python train.py --n_kv_head=8 --vocab_size=32000 --activation="reglu" --norm_place="pre" --positions="rope" --tie_embeddings=false --init="uniform" --init_std_up=0.0296 --beta1=0.95 --lr_head=0.00421 --schedule="wsd"
MLP neurons of a small language model. Each row is named by its layer, matrix (gate and up: input weights) and neuron, and shows model dimensions 336-431. Each number is 500 + 25 x the weight over its row's rms, rounded and kept within 0 to 999. Numbers have three digits each. A neuron's up and down rows have the sign that makes its largest values positive.
After each neuron's rows, "fires on" lists the tokens most often at its 100 highest values on Wikipedia text that the model never trained on; "fires in" lists the words (lower case) most often at its 100 highest values on Wikipedia text that the model never trained on.

L8.gate314:516496513499529493526495529552546487520503513477493598492504500549501520487512530497489507490535486507516484521491485490478533526505533511521469494499525501505496516482523520493472505504495476491519499513511517498535505466500491509472543539493495486516501549490511509506506490459444463535
L8.up314:508517481479499508532477502463485524571448470492466505444540501498543496478521479499534501497489541528499488505488537515518493486495483543502514460546459530534505472524510517524505524546494505486522481486457476533504484498559470508480507517497492509496471511504517505493481559557483500502
fires on: " in", " degree", " of", "d"
fires in: "in", "degree", "of"

L6.gate732:466518467504468511507500458490497524467493520523480474514463458482526499454499511532474476516533459484510517516531529494473538475534458501548509505535513522510482494491578479469540525505521472515490508469502488484518477490469474503495453518502514513513495496492521517497451530481456483468
L6.up732:475482518471481494542520494529504528486524522548514493526514462516471515513505504472519489519498441472536534489535517505538539510508577481500535524464500471509462487469528524470462515472508504489496484554506513516501535433498514504512503488449497490477523492476462516494476548498506508507
fires on: " of", " to", " from", " was"
fires in: "of", "to", "from", "was"

L7.gate730:492500453506488576479535488502486535476516508488478509506513552499526510546480507500555521473513497471497474479495428491491476522513512490532494491498517505424501524471501474498544532487494457482513469540502509496537505513510539489475513496472498497531492504470481536479485496484491559543
L7.up730:531502518459503551477516500509502505497543503489457502540507488514545510493474522523514528485474533489528482494511504486530517491518467514469482554503508458500510501544509501523485560518480529486473445506513451463549537483536518503423480511527515521494492481469496507502494509471519460507
fires on: " by", " to", " the", " and", " who", " considered"
fires in: "by", "to", "the", "and", "who", "considered"

L8.gate671:483486496558515485516506521495506476494447494495555536491518532452514519505501533541549513482503501504504492484469480498504497545503522471485507506462510481527461488533524452490521519525537524504525510528490508452481547464526499483490511514447507516512482483497572494512522472468523457504
L8.up671:507499504559508510504505490571525502538505436469488506505456548511517473496433495507485523500466490525471534495444463485487475522536525482522493477496533522537498504509522482517521438517540494511473516515500521493474492500545540485525510481509542522490508481497447478509565506483513521500
fires on: " in", " In", " February", " January"
fires in: "in", "february", "january", "after"

L9.gate822:502481513531487491523510548524454516512501478513485490522495492448526509533526507485505526508462563517489507515490457473531512529507506491501521510536510498462450503524542462498454500482470528468532507541456524517501526465461502493478507529475481496512501502538467516450523483494486530506
L9.up822:515477503531460484571541515538482508531519518507527521478444505503524511478535508486487498490512506489475456497490476522481484497496512498466480529542516470536486497525516472463520498543495483450469508510487497467495502502516488462443484483507488479519504520490481528476533551477537502520
fires on: " to", " would", " will", " could", " can"
fires in: "to", "would", "will", "could", "can"

L6.gate177:470491475477505542504456515483515485493482490586513523540455506547458475523516520522512480499553511481463483471513478499451487466539494519515513493512509524473498554511533496569515490536481460487491520504504502502486541519500510552476520496502471499494493532514497470507495470535490490502
L6.up177:471482506526510478489464510491458478510520472475472476517513477542489524519465436492553471500493498491495486508505476531554493495511452522499504507512530523479506467474545511552530500519546507491518494522520531487504516475511533482507507453543527508503538575481495507538473529509507501516
fires on: " and", " or", " as", "or", " until"
fires in: "and", "or", "as", "until"

L7.gate63:527497504502505483498532523490517488540464462497515464513454526481504534477504511508513476485487500502501493498497529467489538533492520465461491516517500478535489502486527501508494498514483504532540482508524503515548519499478476525505505498485494520493489465509554535492524550472535519503
L7.up63:545553497537511531579522505510501444550487491519555531487484537514493469488495588469522527457492461526566491479559506505503526557496518485489486512463470490503455520441510478494471557542480502489474523486505457506511488521494500521498482520508501500507505549540518568477517485499488531479
fires on: " in", "in", " In"
fires in: "in"

L7.gate4:478510467508517525487521500488453498473486505464542496482528522469500519543531507533506468504528479541522510458444486507502505521485487511504494505518555492458460459505528527529497470464535496527518460544520540514523483517523535501508457495445490438504465498553515500537496533508539482556
L7.up4:471449526503490448486498441484492547467490481516523544496510481509487472507528466547536528511535500502518471500481522476518497500500496511496495519529486472504559470458553510537460503510460468512489503500491540509505522466494513531449483503537538503514509511461486493429548507463511516527
fires on: " of", " to", " by", " for", " under"
fires in: "of", "to", "by", "for", "under"

L7.gate892:493486467456519549498493504509513479500489505482513491499490534459516457518493484510507526471500509476531543510525504515521509499504478481462517479441464509511506483534486498482454528485506491487509513557526480524477528515510535505514501500536495470512532503504474518524513478461489528496
L7.up892:493514433515521518546472474460486501504501531495464489447555513533526464552513487474536501542483531502495489532432535497507487483491502468512498527507476512495511536500468511464533529523504514460490495449499468520508486507493511512454511511516529464503478486512499473468490523485462538496
fires on: " as", " at", " for", " in", " after", " with"
fires in: "at", "for", "in", "as", "after", "with"

L7.gate331:525476505485502509486500519541432480496529512493507446484520525505486516532487551529511498492458530529520507502527530511491474468475509488503523526491504524509488486514551483511538509436505514513539500450506493483479488513480495478512489515497511472503490500501478505500507529506436520518
L7.up331:532447476499514503515498456489520501453526475489468456486517487492476504513514523491457540517503505485492525482500505485511450455529503491501497547516488518522537508483527501505471542509489498499527522520525475432479520524460503487507518526496498508478508478521489521501497502539463499509
fires on: " with", " of", " by", " for", " met", " to"
fires in: "with", "of", "by", "for", "met", "to"

L9.gate220:523534469493487515497447528547487507482479505544497486510515477526477511516538481513509490505516510480475506476490514431512494493498496489456470481546475492493495521512468493479481447508477485508502486504495542538484456520483505497483490547525517487511507505521494509521520450489490528477
L9.up220:528530478487495470482469532519516514563469485500533501482476484428470523461483500490509494483501462518485503531501477489516484500491472500449490552473521509469505481478521501466498532539477509483483465497533489472527533471518519471500524471488517512505513541534570458514511479521510531501
fires on: " the", " was", " is", " a", " of"
fires in: "the", "was", "is", "a", "his", "of"

L7.gate964:505472502519496515469489513477545510498471477466542517475502510536477489493527498496524514511458532491531516495457497469494479448493527507509547511452498505498523500482505504449497518474529532504514473526527469516467504472562465476538457504501490515493448496503505485525459541460478465502
L7.up964:490479463502508537519518505474492516486486544470545559493480511506528490482515559503523479503527505504552506474493477442510522478487498483483487489504481462497539518464453459510520533485517475461513487484526519513502546509497527485483527491497471513519496487519463548548515509490503503458
fires on: " on", " to", " for", " over", "On", " of"
fires in: "on", "to", "for", "over", "of"

L8.gate834:502486470482491508543494501523472479519503507467491508487518494505472455504513461494487519551479522511516528551543489482490471488495468470527468490530455473471594487489501518498544499466482510481477473509467484508492511457487486490559473452495511496492503503506496535447509475549512441483
L8.up834:470502543517519495523513507510432464552515508524496524524504491466499485497487495510472491491521491522501507498486483474538519495485494486526504512492485467526529505478508530504479509534486551509497482458515498506467500513477464499511482502491476490478550535513493487465489468492504482456
fires on: " of", "ür", "vár"
fires in: "of", "fürstenwalde", "ferencváros"

L9.gate254:468506533498444467522484521493510552466543500513518514493442498478525478472482526477515562489498516535478499489513505501462500513461517536530521508552531497503476532544542497492556498503487473472501473499488516484506488520528490495510535481508496506490487481480485521485526490459493494518
L9.up254:497490531490487489516521506464479549461484511529463493546521505525503495468476542464504449508483529507471512519496507467491502524503478532539521491570487503493451472512546528475475537520517512481469501504468531512467524492517530478553507443498522470473490497484480489485518484521520499491
fires on: " to", " helped"
fires in: "to", "helped"

L6.gate831:480492470517531465503541488504460563509524451491518481537490499483508508524533515481515543500511526487541496459485532508489475457507478545492506490512492465483496524510535526512528468497548497551496462473515527443527509520489490475521483590482507523467480466477446525524519459478428540512
L6.up831:527461509473518533481523463517446521467488497507527478511509477504470516524547524452506496474436458509517524445487513500510557505528494542504513533470477455506511526482527472470486483521522467547502480477522529446496530496467464469492462524459530520519507496503514512486492503465503561517
fires on: " of", " to", " the", " after", " with", " on"
fires in: "of", "to", "the", "after", "with", "on"

L8.gate852:484489540513497512451500505538505502530509458506494510456496452496510495493472527521479503519554482479524539517492500436521514476485455476521499488508472475486494533505507471522517481469509499525496476543503494468482434446522542478485469492492480498428478481466492489515512471530471511482
L8.up852:555529404482463519536515514526514446492494480490517517486483470503443507485564490534452487527524494485560478547513521516516467534525506476453509522525523494460530524509483482485516500531473476502461497501499518531508518496502469469514536506510485511518509492503506456500568481517524555512
fires on: " were", " is", " was", " are"
fires in: "were", "is", "was", "are"

L7.gate804:514498491482526538503498501558501472478493502487488500524476547521460489496514552559500458520484558492490518472496541507453569379534480513554492542516507461492516488511541496492516501490474526458527510513516502486446451517503521486484522457457533499535515542455452524496531492517482495489
L7.up804:491454483492459501513446534516506534495507524469494531496502472492479509505482467532508463509508511512491472506456488513511508482526493446529489496446482509504537504526457443498521505509526514459531500511492513499511527488499532508483505511464532475497523511524510524498496493448517549592
fires on: " and", " or", " not", " than"
fires in: "and", "or", "not", "than"

L8.gate358:480526494503545435490505501473512458496544477519520550496552506482540513489492490509560504459515463477527517498519514514526535529503481509490463481471515544451502519506519489494488510516504518510486506553506477529446472481513491474502505501479537514531465492494519512532520489504518540537
L8.up358:498493518522536482519463505519461488471531528535541546537499512490486533503505509519499519519502446530519525520541550484510497518486497450475482503481472493481513476484503534490496479459491520515465479540456480509462508506482492477523472553489514519473532462485494526498505497489510493518
fires on: " of", " to", " on", " in", " from"
fires in: "of", "to", "on", "in", "from"

L7.gate995:480543497464431533498474511524519520458519503510537502509459508517513490549492491510454516490529481484501492524477501479490529475528505436483505516486480503473494514481506498534558512469490496489525536512503501485509524501457480491499484511486459470520478521506490525493522495453495507460
L7.up995:496519450474542529510465501515509511510473505515543501495473497494532498489514515464475549483478504534464472527470534519503528474492463486511505443494531471514484537496515438510505560516490504540473469512526489513493468518528508478529477501504497471500497490475465484508506504480500545490
fires on: " 1", "1"
fires in: "1", "1st"

L9.gate216:495491470495468513484528538458479522457523542538529491490522485514525483498490473522525530488515511474523492524512471537514484463477472532500474484506515502496472530520452512493549475505507499487498530512500531505524496439492501520480484545490488504466497496442431562550550523522481499503
L9.up216:447505482546500508530530459531481518494491532488506507524515502493480459482525479460531521476507513524486510535469526514498498496519430522479505531470532519512544481545537535498531504517509475516442486461484511489523503453464470539497474464529503506442499516483500511491496506501506472487
fires on: " the", " a", " or", " and", " former", " as"
fires in: "the", "a", "or", "and", "former"

L8.gate66:481483513482486523515495488520507443521475474505508492463496489495508550508485480485531496483498527481491561487489508503486472489474479537501525488508485523464517496545491505551494443530520472492542503473506487510481455489481479505485502525495527530516506486543485501490530451474482495486
L8.up66:496487483462497480499491471509487514505483492529511466508485504540512499475501545530481504473454532508498503440495488510480495489479504575503505488503510540524468548501537525518482515568482511496491499499464471492492494493530475539536546465548516502547494506541499476460548496506499459509
fires on: " is", " was", " are"
fires in: "is", "was", "are"

L8.gate982:515490486462494495450525509523466498500529531465501485479530496503506519476462514489499459498533562510513544517544531517493521494501506514478528563501540481492545490521484517519534489517491483489492467517488483504483462492504485489480442523445465522456511497499462480515540536491541501511
L8.up982:534527505437504456524475511510496469478481536466538510498475505522496480535528486507494513490543521513542453476499460517477491488475476480488504481489533506488492509508476476459506550503518557447482516473472456520515535495502507521506531528526498471461504490514504549492457489514459534449
fires on: " has", " with", " have", " had", " emb"
fires in: "has", "with", "have", "had"

L6.gate902:507491466507503531532462515491535484489493486483473528521515529504487518495551498499468481540488503527489524480474513507477512486465513515453496513482486495505506506480505519499507471536489508513525481498548483499516457494511485511510485476463491525502528557537528479482518551480519506505
L6.up902:511456501493521517477535461467554490516420556477500480494475528454507508471514536497482490519465510455512487521474503511521509497471502505503527496483489516542541496510499500495477527524477469496473519455525514475541476501525455455489510479507524458483483539500528474480480545502516474495
fires on: " of", " with", "al", "ly"
fires in: "of", "with"

L6.gate40:511530491504498462517466539529502486524460523504458517490539569472506452512540480461520500452536514526494569514474534532486491472495523516485462524504529526468465500541505497503524490481498446512497502493566506506514460458529525509469482476517477483501566512527512524477478473493481504517
L6.up40:463489485478507509511471529497443484499517495538459495490505517520473514510492513479579527500522523485556490522518468490467502513511511490453511515522513502513481528493461475495523506538526505523514454515493531535516471541513525483474536520477503482460493488507470490508533535510529491473
fires on: " as", " for", " appointed", " of", " As", " was"
fires in: "as", "for", "appointed", "of", "was"

L6.gate951:516579499479524501472508468507459514524486505525484531508545489451499497514485512512510464511479491502509497498512501505501525475528494519491513471506471476512462490489517488535459456468536501482477505471486501493532474516518510482462455513493502506520486467463507476504510455506507512509
L6.up951:436481459493527500516517493485546467463490511532509516462527482464472521471519507491502562431497537510503503526526513473500479501471479513475555502484491513503484466500513548504515514490515482509498507494504536473511498493485522471531529467519564488485461487517484518510466517472508481495
fires on: " other", " its", " their", " his", " the", " of"
fires in: "other", "its", "their", "his", "the", "of"

L8.gate408:538486458478529545541538453507477523491498503515496503499506517557518488504437510511515482467527532526519510498492526547535461435472479480504532520518532501487519503526510474500491497520468522484515535533486454506484519468519497490450496545453527474486491503477496504501509491527479503514
L8.up408:530499525495465508528567492456441451536479514454500514523507512506496505448499541527476458503507519515483501503478505509495475447458481475475527499502463542513506532500497478519522515539484467516517540492462472521547515469487500457529493509445532484478499538500492484447452521489493491498
fires on: " and", " if", " is", " or", " are", " then"
fires in: "and", "if", "is", "or", "are", "then"

L7.gate709:494484508509570491514509532524486503468478467481502503479487499457501484518494525463499505466507473445501532477523523497475507497485492501502458530425484493531508478473494479503507513506499473514493470516497487444474499502484475490500533531536514482465495541526485492493472471502461552522
L7.up709:496464469516513508481486441538459490487512542509475500494500534567528450520475471499540504471523474529514445498511460539477449440507472583466499522501481518525483465499469506523509490476486524517502483500452484513467509432474552491471460467477466458511514513548510505511483535500504543511
fires on: " for", " to", " from", " at", " than"
fires in: "for", "to", "from", "at", "into", "than"

L8.gate188:470522501487527510514554462494515547529491462531525485490514494443506513504450481508470494468490518518503497480516451520510535501465521495505496511500488504508491478501503453446497484520548477521484522488500486461435496468557555502473533490513487496551492540486491513510490524483514530469
L8.up188:459477497541510496507508502506507502511489489513463516539474476475480491512520500523490496536531499467484468526507477529555509483482493487491497497498480470482511488512559446472491525476525472504463478506482500451491469518481494501475473512507471477484531491466510474493562505497495497454
fires on: " a", " in", " to", " on", " an", " at"
fires in: "a", "in", "to", "on", "an", "at"

L7.gate493:487501480453504501539533428509530507508471464506500508533481528460483511485531484491530486536496503492489490467490526500514475499518517533496530524498463530467497464531535544473504461527447505495498510506487511484449503520446486549469485476495466475509509501491514487485497525499501491458
L7.up493:497518498499480511490515510499524529481471496526534451502512490501477480493531468509507519550472522486513542536534522522517502491492500507511499458501518492491519507498501512524502498475489486542533529508484475475458468496513494472492494511499495525501450466506486486529522481526525497572
fires on: " is", " was", " are", " can", " were", " could"
fires in: "is", "was", "are", "can", "were", "could"

L7.gate851:536512537507476504491548495456537496488490535578499528519548524488526549523515509542531498472491575487502517478478523507456470473484523488477561550499542514499487474583483499499489539498460545519459479516488523502535512497500528494489481500460477521538516481491561516497506505482546512499
L7.up851:495483501507517499468532483536478511487494485517476491513541487474532553510499517503504464526504546504518507501523499487529473514503529521512532528433484486506518485493459448522465486503511530507522516546564492455485479484497513553500482494533494460513515516503557501516513496505526509460
fires on: " for", " to", " at"
fires in: "for", "to", "at"

L6.gate593:510483479494475498521510485483520507477507508462505530523492503479518497534492489512532444517498453479510507474482474517476514498474497522548519533500539462486552499515497487503518497472507549508515526521527505548520500519540466484454461498533496495509506428488454515528510536526462529528
L6.up593:527491478468505476483485469479481526492525501502503529477497463529494512515516524503518521535475499525468497497542466540553496504478478449480491534502508481447485514498497506481521547504453499500465501506484490469524494509489498434506480544510465484487469479538527519525570498498517497504
fires on: " to", " that", " had", " who", " which", " could"
fires in: "to", "that", "had", "who", "which", "could"

L7.gate175:463504507474493467505543489483448493521545500510488481488510547449534492527474488492531478507517526437511508509514463540506546535476554518500471527489523519514521423494496442506483464513533509503489461494481516493464487515449496523501492489522475506558459474500513563482477499468514518453
L7.up175:524465517503496454502516484506522558525541461538512526470496483474521540497548480451495510474500522467515510550518485490467453506462541452464510493503495498523480478494504514480535477501516495527484507530483469520475530474485531497514495503502496519502489544544492467485498554510485498494
fires on: " in", " of", " the", " from", " its", "ci"
fires in: "in", "of", "the", "from", "its"

L3.gate862:543531501496470463531511465479479444530508531536487509514492502549514482531519494458476493507474509449524495493517500510514525499518480490509472523493508446492529520515540488489476513502511526498486471499483474514495497476468476513503455486505508469497502489489456532500482486461521457507
L3.up862:464506475524478502493552460537491470473534489465503515485466478506528493506493491479502493512537484478493471485527518515534541501497511502482507503515493485483486513479492435506474542470496508505473492435470510521474497488512491548483490490493511488487485496452473504504517491485500530481
fires on: " of", " with", " as", " not", " from", " on"
fires in: "of", "with", "as", "not", "from", "on"

L6.gate986:485477469472520461515453485486475514491513501511517508463478508517484501496516476484508476485491501483449528501485494507452509464499531504539512459495499488475537516495510498495496508474506482529515467511511502506537510498501508522505465518476511457569465467466485485531476518482510523522
L6.up986:548499521495515509507455500479475522512543497519558501517516532524477474516470556506529489494540502522482516479507471484445524492499499465515498551542510469494462494474515504483502527492515472480490486543469499519518510481503495487506488483527504536537517548528441511504544549499524463455
fires on: " of", " for"
fires in: "of", "for"

L8.gate808:472476504482465509489526532506519509517490487482468498484529525477519492525491495493511524487503501453533475484501484500476531506484512511538511503500491487494502504557473516449502519474506498488515498515511510489543519540448490505494525497499523482504482512503533538450502453481526470545
L8.up808:482478507494464475488494488498472455500506514517503484499527462519519486558515500475529484499527521508482492523446518476495498524487477499497504516530478532457533520485505474472505466517504481515491511481476500513527485500462529490466465522496527487532469562493538519486537494475511516546
fires on: " in", " and", " to", " of", " for"
fires in: "in", "and", "to", "of", "for"

L7.gate742:510560511562528491501509513464468486559450493473523460502508495518528528506477506530515528515517527551474477523505525497474470507477533511445508508497481508461454501489484488495448474498529513490504522519489523455495465505538514505516509534490491515497496464514536505508505502502530534494
L7.up742:498532502520525565524528529480526502495508463485516542468522529496505496539468481505535499497467509517520464486491536563479506532432521482518452504522496515496521525478451501492499544509521506509475513513451440527547464516497508463494468486467526519467517520508504487453537539508536536482
fires on: " in", " In", "In"
fires in: "in"

L7.gate265:449523461553482532545464468480468481493456461465502478482451508508511510513512475452513537451510486502536512538517508500511553486523490495508506502500480518512502527504491520524500551478461511510490506451534479489515508526456470512522562500518501490541485480491477498502506491517505486486
L7.up265:500524440488530563461500453481513465481519484477507511527510560513492440498492526472451530522499520501519501504497540485505529471473471483526507516495495466551523499463520482507507550465520533519512520517451499513524475459529529489521475549535489494500462519503464480488485479537479470509
fires on: " for", " For", "for"
fires in: "for"

L6.gate981:517486485453506478475464562509476519525479517572491522490500500446537533498515508525516530479532488479538525461468498518487542528520503489493466485500499484490454504481477479495534503485494489485518481535446470474521509521497500505459529497494449500575476525513466524499497476492536491519
L6.up981:460460502484505477518487528466504511471480548537458508479483486505531498491502462447496477479564498551481535521471489522476505464474520475536497550460478493542500501484476505449521509505490502478508525498500513513501443489491507507478503504522491489488531496527494554521488483532470523486
fires on: " as", " a", " for", " to"
fires in: "as", "for", "to", "a"

L7.gate724:506547507500551509518504469526480489502475546526489474469548519480509539495550511488481477463479503490478523523491483515523526467477475477474478538518512515463519540500496503498447498457473512477523506549526499494530479493498531488449478507478464517509465554474493481513501534486458491520
L7.up724:551518468492521525503476486509494477503485543490522510478554505462460514483541475521507470526510474511520500523490446480504453521497479495523507502481529492470500492468509491530483477520511486475527509539489490532506490499515451478509470501501498474504504501485477490541470502493491564496
fires on: " of", " the", " among", "y", " as"
fires in: "of", "the", "among", "as"

L9.gate884:528512460497538516523509466503491482519503546472509505469524523474481528495518521487491481462526491477522519482528496525491478466458531466456499545499439488501449505487505503494504470493470506527488445481499496492483471469466532492495548536486475526555470508497538482516494507464507463483
L9.up884:467528488499435504513518466481484547488499531498525482520462468532504509492507477505514476503503507494516533510521459515493501498522460494494520530509488484504492501501558541488525466515479518507535501511520517486437503473482487490522468491481478535493498521505473473481533485501511496489
fires on: " was", " is", "re", " are", "m"
fires in: "was", "is", "re", "are", "m"

L8.gate897:464473483497515526479431476522482510508516496525459496504491491489513481511481509489500533507469519481503507519531459517525464491518515467493512522504494544487550475516466489502555510465497518476472541505523473495525510527517493460490555517480516490456516464515476501522552522476512524460
L8.up897:505450444553497508511451520463507456496494484516525484497507493461486544480508497474460528486450489470504526537513481490492515527526524462462502524490515537488487492535453510480497521494492518505485500541548489478506512508539537420477552482504481539504486495517519522519474529518538496491
fires on: " in", " of", " to", " during", " early", " from"
fires in: "in", "of", "to", "by", "over", "during"

L7.gate393:530548510515501484497533494468486514484468503489484528535550503511536564507508503505515490473535480509517507531509485518528475520525534512511496522479525530479492511456511503502473536480524513507538493562511514505542484502494542494468489503551515497534512482487509537488522486491532478516
L7.up393:522481475506540544503498500476529515494478527482487515470463451525465500517524486489532496468479491502468507526526500501522519497528517517495547516490516512465526530495495516529472525522517562494528469461535498472520488484528501484507491499491460492452500522467498519479524504555439490499
fires on: " of", " to", " for", " in", " To"
fires in: "of", "to", "for", "in"

L9.gate175:495524525508503499504522512538478487508528534513537496544525504493474514485445472514488488461484516455511505553518524542519469518493488500505572525476512532478495502480489511466498475548497469516482499554525484499483478451494551479451502525494501510521505526495510525482466517509490521471
L9.up175:492481507518480466524519486499519466500507480510529504439474503473509510526514483475487500489509435485516470506503535503541478493516510487532512486457469501445479527474489510463495495530476490440501485508531469494563501487486496495515532455548498513504527511485524493491466539501496531496
fires on: " to", " of", " in", " by", " with", " for"
fires in: "to", "of", "in", "by", "with", "for"

L9.gate1001:435494473500495487461519522538493480532497486507523455509484526462542529468508507516530502527489485482498513519495485478488442475491500459508491483518504534488531484511490500494517519514496493511477493499478496446488478497523466513449529515508499532518476487477494551522526496442507494508
L9.up1001:471522444521506505492501489492509446518456469499464479529494563534493514509517495538528491518518518532487488509535494534502435484480492495505534489499487497479516480481475483497484491516511505523502481549483497525527474479484510470516444499531515511516497525490491463506469514468555509462
fires on: " per", " one", " every", " each", " in", "th"
fires in: "one", "per", "every", "each", "in", "see"

L7.gate1015:525537532514476497509501491474474475477476499479505494502555532512529522523485499458512510481524518511514479501484506503496489544519515561484495505496536527477501498491536507479523532488479483483516442468481537469515538518506530482501528504531512528500508497514513487496528458531454507514
L7.up1015:495543516522513475485507455523485507479497524523481495472492498528546478516487506425496480516539532517498523483528505464494519491503503520523520475525478477504504495511488506549492478504490489492493533480487562500486512540504499507504457512481486495449488489479566524503488516494493514489
fires on: " of", " to", " for"
fires in: "of", "to", "for"

L9.gate963:475494523490530494500543560532504510489462503493534528456511521497518422506493505512511498467491490500473483487535478490499493475488442488485517454469531520507459505540523515503478461510469487480513472487489514477444487497498501510491526482508478497472464483489472506493494492501542511456
L9.up963:529474498481475518496513459534474492560480492498475516513471482501522491477458501488491497486513492546512510488497530503506513539494472468521516508472494488512513527522497514509516540549457480538509522490502479485471474493553464494472512487475514460530512548552540461483492523467519469552
fires on: " were", " was", " be", " is", " are", " been"
fires in: "were", "was", "be", "is", "are", "been"

L7.gate519:525547522515543486564541519496493525521507528490498522470540494464507501497499510497463469492480480463494511489527486534485462534472545485486503517497503482494500521545514471494480519499482479518513474493461526496506552505469553548478482539485552486494488492492540513463518504523513523457
L7.up519:454449513529497489520500534503530507509503493475542521537466535443519512518503485472493501471509509476487498504515481497510512463495550495494496567499468512494524513509476526446514470494495507534513510503533474502469466505510490502444492503501503497507478510482539517496513507516512459500
fires on: " that", " will", " would", " to", " a", " whe"
fires in: "that", "will", "would", "whether", "to", "a"

L7.gate147:508480463492468495525495460500526510471499502525449518463476488517488497516489488467447504533478478467534535521492529504515512529520512491500467514498448466489484521499471503506501511507484493484464505499491490485483509498475520501478517516511523483520540495501475482504486447545485485514
L7.up147:539459474461516509500490546513495547461509487517481521515457478485504505480525459479470499454525479477499517501514518488499463523526513451485505482469487509480467514546507533465501484522455530517488493499488486492534488528467498538495459493476511522519498503470479449502522467482479531515
fires on: " from", " a", "From", " From", " be", " the"
fires in: "from", "a", "be", "the", "also"